config = dict(
    n_kv_head=4,
    head_dim=64,
    bias='none',
    init_std_o=0.0,
    schedule='wsd',
)
MLP neurons of a small language model. Each row is named by its layer, matrix (down: output weights) and neuron, and shows model dimensions 0-127. Each number is 128 + 24 x the weight over its row's rms, rounded and kept within 0 to 255. Numbers have three digits each. A neuron's up and down rows have the sign that makes its largest values positive.
A block is one neuron, or neurons of one layer that tend to fire together. After each block is what it responds to, as a language model described it from the Wikipedia text at the highest values.

L8.down185:135147114131177120124091121159105124163149122117129108079113125111144137119121102156138205083112150116131110099106103145166092157136166130091112134107131104130107115160121149133130099159116104085131129139120119141110133117177132152168144113152114131140127160103109100110120128102144133151158056166140151086122129122106130100175145106117111099107108148153131129115155098132122154134135
L8.down201:116108111093141099107156117133147113153118120113133096114152182112106102126087155152142122101102165151103151179109136086116138107115117105134093112133102114135115124133114078130151142126146113128116137081095152162108133098113131147094165098124144109133154123100182131120125172111160143111133101131172110079160091136140116089166129156081127160142137137117110104146096157098153135161149
L8.down307:132165118115126144134119150123113142140068131139130157107125178167096151114123127107082181075124136136101169098135130121108149127115148145140145141156121109132144140135149078148143149123091129117182085188155056116120124123082111120157134156130123106129185128086166121100156141091164118140128106152140095114137092123125111134090102117111109119133133176120163136113082159104127124128104
L8.down372:133106101137129142132139112103153161115115144135096140152155149118133155119141160085140131134117150133134118150109113165144166145086129113117124127083120177126098125128109115114136112103149145117134117119134110148102118096122163126084138131130139110106171105078170139138177116141111100156092109105133081129132088106164121140137125109125112130122107145139148119164076193140153102121115
L8.down374:151116132137086136089117119109141142159133155130105123098152167116127119119113087133108156120137125111100130141158128154107085092153114109122091141125108172113149116126109112097110161084136121105127137108127145137178119131125139164138114141121132113167102077137172090111103134098126082146117102076128136094171170118130155135095139125139105130111144108137129150120148121141099143139094
L8.down532:164144089126100156126092111133169131172114130115090112174133144156156145102121166131142087079120149127098156111145151159123117116109128127102090117158099099144102104093154128147127113137096170121130122112094159141129179122170151106105122136114134180115122144099133111144134102088147145138099115079166143085141148104141154136143133127159104103145156138135162139095114131172149121169097
L8.down584:141178062123126151109136127142121088133140149122142157152108121124156131116154114107156109138100094135165131135119147134112151138148120096127138137119094084203093115110108102181103137102141120128147143130152086119096104092113096086130122134134102164154163153125166122131176097136131170116121060121147122115134123105146151148140184118114121115119125097092130133132117126113095133130101
L8.down634:180151087159115110105091153099107121155122150144121136111127156086105157130161157097114135093131116120153094114166136169134114155140158115131120169122165099124107152136157123108088105132120128075114095158117133137097117142155150075110152150165115134158170100143136127135132132142159056128139122123139148127132132104127111130105129142132115120110165166142091140136131173117138107129133
Table column separators

L14.down179:127142146148129164167151139115109158112109172096149115131146113135107150128151122147135149134081165130127111181127138122152116123056142171142101133121128066092127085126137102133120130128185086154148130110128108068133103127086104138129093158134126106099147138129096102128138149107120132133123136158109085138130128123131105156096159140156137118079097176132110138161186112153162128108110
L14.down242:155171164123110143127100116123114083154142094090121132108107127160108103124112173092134137122134190092143117139127153078100151101126140153143108113139105116086135142117113151135120098127123157097152133129106102139139141112121110114147141155095096128142190115115104121146147109119112149120156175128172105126126133126121149150087115139122166126157151162092129145107200112133137163120153
L14.down531:162164129147133121142102119107134106165155132139108149098131134101080130139148131110190096125132113107126144118149121099131140111153127143148146108169099083134123144105128117169113145131129099113139124135104075096150124159137138130124114127104169130091115137105128140148078142144112109138119155075101136177153131143119151128151142135112150160133152133130115135128158135121138085092113
L14.down581:134105080091120134139110149117111117146142126135181089154139166121161175173161080158153122137144139104109163149115167153102144113125111091116169129137144122162131094132161039151174142185118092127135116140082111093142157137175117135102122159118117103126154135176139127111151141078123120125136164085126120125136141107126137121144146147137126136110099118093110142131101144156172133120146
Abbreviation periods, table headers

L8.down22:190107114118102128104117143146156152147160130119131120111098167163134093142153123115128128093096112128141129127078134148096120185135165119132141096108118124165118141187123137096132173112148122138123149148122127099103129103153136120148147120136155134079122134183158166126136154109118131137122136130158160086101135135122117153155117104092103132110131119087134139164153180121154119155159
L8.down124:095107187123147099128145125105109181130150158162145102126086098112098153139127143105124111102153126098120111102162144124113148108116145132124142127137134114104114160111131080137129103126108154122094121152103130128042123121088104129158107140118140093107106111104135125115131114139158123167123113117155166156125086162120132124083122151178140139168128124098171116157127154137105162143165
L8.down328:129149117157141114122150144122068099101134128154133127118131141144112074136129078119143144102103103097143156140174146116103102134137149123134083133120119135125160122095128132158155121117115113130120114110122118158122112097115098083123120092105100148115099113115113107097175148123176102100118118124157127144123143139114081084123109163139121152153139083153104157197135107176143154133145
L8.down356:141147123119144111118116144130125100119113129120133142120080177160138110164067122137073140146119104101096097103118145111136136157101107109128148127194154172120118093101109119164085134160121158145113117147101137172132110121100121107144180142124112146126129144137136121137115126108128126141134146107126125155151119117102104117125095104198081120149148091109145126162113151165147146161141
L8.down366:194092119094129136067150154132145095125091137125105167116122131145114135148142116131123119125140089119096125164119116129157104123130122133171145101101131162136136128123126094162125143115142164127107141118101123098140103148133091100122107121169142108147079121133116117137147166117109137095137146109130111143129117088120143136148135094127140155151129102115101164125102153107099129121123
L8.down370:141145098161168114096111151126082109122131165136152159166116126111118088149168103112134121117099119109112155146116127124150121156113128162142117117104086148076133138153090115144129110152155084099144161130130100141078126104130105131167142149082146117138106132140102120116128126165106107142117162112089080153137134176110085130084128101139110112116093149136118090140196112150145135141154
L8.down638:188161130106070113143116113106114082139125133179099122143132148166108141165111138115127157111090104125098141154126123147127104156170152094119153123126155138161134105091124122138117124112109093154123159102113127138148107107148082116138097134134120145116135160094171160160105121143131134157132131122136122146118114204146114151140097137146132129155156095105131125171114123127142145129103
L8.down644:098111152142151116148090156149055119126137175139126121108158147175091093113190122098113164119129115119112111090132109142075125130166123129121119142122095152122127082135118122104113104135158101122108119106160150157148106138129109093144113114121133132109143137121082109132170079133162141139109128163124119102114170135126143130122146147168139171066124116146140152147145076151086092148107
Range dashes and word-piece continuations

L14.down233:106153115132085089104157114129091177084144083112143117104145139134133130144145128131126115142128127169134150135119143129158144110119127146149161138082085155056106112165127101143124123081111120113133114122125105147154144146097133132163139134157156135139104132110117166141123055160150133129098103082142093142118143105104168114132122084131086147118145152133117125105098146132176156128078
L14.down273:100145109093110079102194133118150134120144139126104103140099112148096117128131124126156108142129128175151131092115069070124153118110130087110116146147094158133112106132109080126133132125122153120130128108142104128108142115172177103147119128141112133105184140119118142164119107143119139128157154169116102152131099144144142073110135139154124177121163125139150105129157178149129134154126
L14.down494:129149171090177131104127119106119123146102147136101106144172100133127166128121126128039087119118100143138155117122162138183125106156088111109160181110163161129164095144122151176151124114113185160124114144112142184157127145112131097093140107131140101169136161124165132087155093147142117128163138161121119112120146124137133137108146151134121126167124117163128152123133131104120122118128
L14.down564:155150100109145129124118097178111138118132122137116075158113111109130125107115094080154163168143113086128097091139098141119155120145134161107178116139132145088093099114095147121127105128082141095129139148115108159132132127134155132128121123114162113127108152093173155133118138133125133156147157129089190126093100104086142131122117171165137174132098114137111118137147126144088167118156
Table row endings

L8.down43:096126122118176114120116123127106129172098127136107141162174126119099122132114111108128143125101161121172150142135130163154103115116160105122096152148169138113134190116127110125157077125148114111131144121137062096140100139098144159092133170134076098101118073105127101132124148115125130144139174080104135123139097090102112109145156088132084133173121146118156129118107102155131145151099
L8.down113:142139118148110135141150147159128175106143104105071158103133102112115186155127144158132147128168119125136084121151114138152067160126094110147149157163145140151140091095139107117118124131125137161123149095079145145187120105129133083108147108110093166106107132129088131143168152141145123166146151086131139093154093146145121120118086141163094133121138116117110118101121108103135094141137
L8.down115:149124166077159162117177110139111116136154143126139117146122143108102124169110148093078150162151122141134157128117145118154130102143106150059110198106131127136101105143122104079149110151157085132147132114142131121119111128097134183122096144150134090182110163108132091132091132154103148143098100148112136090123106106134118119150165123149147133133127149122137118088110110137107157124104
L8.down196:164165169135097104129130106119145141088114143128137100151100145112101156175176183077121134059197113091125086125134123151134132101131124148166115145166136115135111111157124118118103135122122096113128128142142102109097119120149121166151108184147100113143120150114180102167079128117097149091159106119126135144127133145099131105122074126152103160150129121107139119105110118113061117148097
L8.down303:149128082145103101091141138161136122126145118124145119090123114097136143149125123134111156120142143139106114185145109157143164101130163150129108098082106133158164104133127129130134089091108096136093147142141121095131121146126135151120171121078125118118086099164156180141147140162132116098155119131161143109148142141076129132168161139149168166141128125145077151126112111140165171080160
L8.down416:144093081060145152125149107116145158092124097120114153132135133107173179095127148173116138149105135147137134142138141163121060140158141134136112141095173175075129122137149163119131119118131111113099133135183108152130143154127142122132110168113126175096112170116148131128152145161112157098114135140125138073115136120124119143145104130118118135119121123183113136129086122101172113103132
L8.down452:154136163109165106160150129126117127107174138128153112084114109102138174122144113135122122123127113118160096129121141141113118131105135119121118156146152141122096114119105158089092124115096119130117165090131110114098142113172092149128115125103119107093122114181119119096065089147135096094150131177152165136120075146088137079110129136088177153117098137098105113140122117160110129115105
L8.down469:161123120112112113109165127127153083116098181084123127163138116134105092112119121144087156104132136107115095113121094142083121099130068147130096119151109115087127132167174144165107101117081128139138155064154117094150156196081129169152134150125119149112144090120118103134143134131079102128146121144124171105167111084100119100170143116119112112166130158115144115088103111115143074137126
Table header separator lines

L18.down0:087130120098103112087112131120111144114093129123139077115141161118108150141124122129126132145144128155124094107160153119143160169115133110121154110069158118138127069102088116172137115122104173139094137128140109143117146138119125120162077153108170129125104109151158096125075115147186099071153109136120110110153142113107135102127103115163131119136127105118099137107094146109148124142129
L18.down692:115131128136091146090108120127098094102101134161103154172163134151109146151098115116122103085112126136103081135136100124127152117149121175157136075089126146084136138145140152144164097137131098137124164145086154141133144097139137110081132147143099122136157124111136081119103124148106153134101135148128109119120173127080120148152144132160141117133111169117130084109156145103100137141117
Table row endings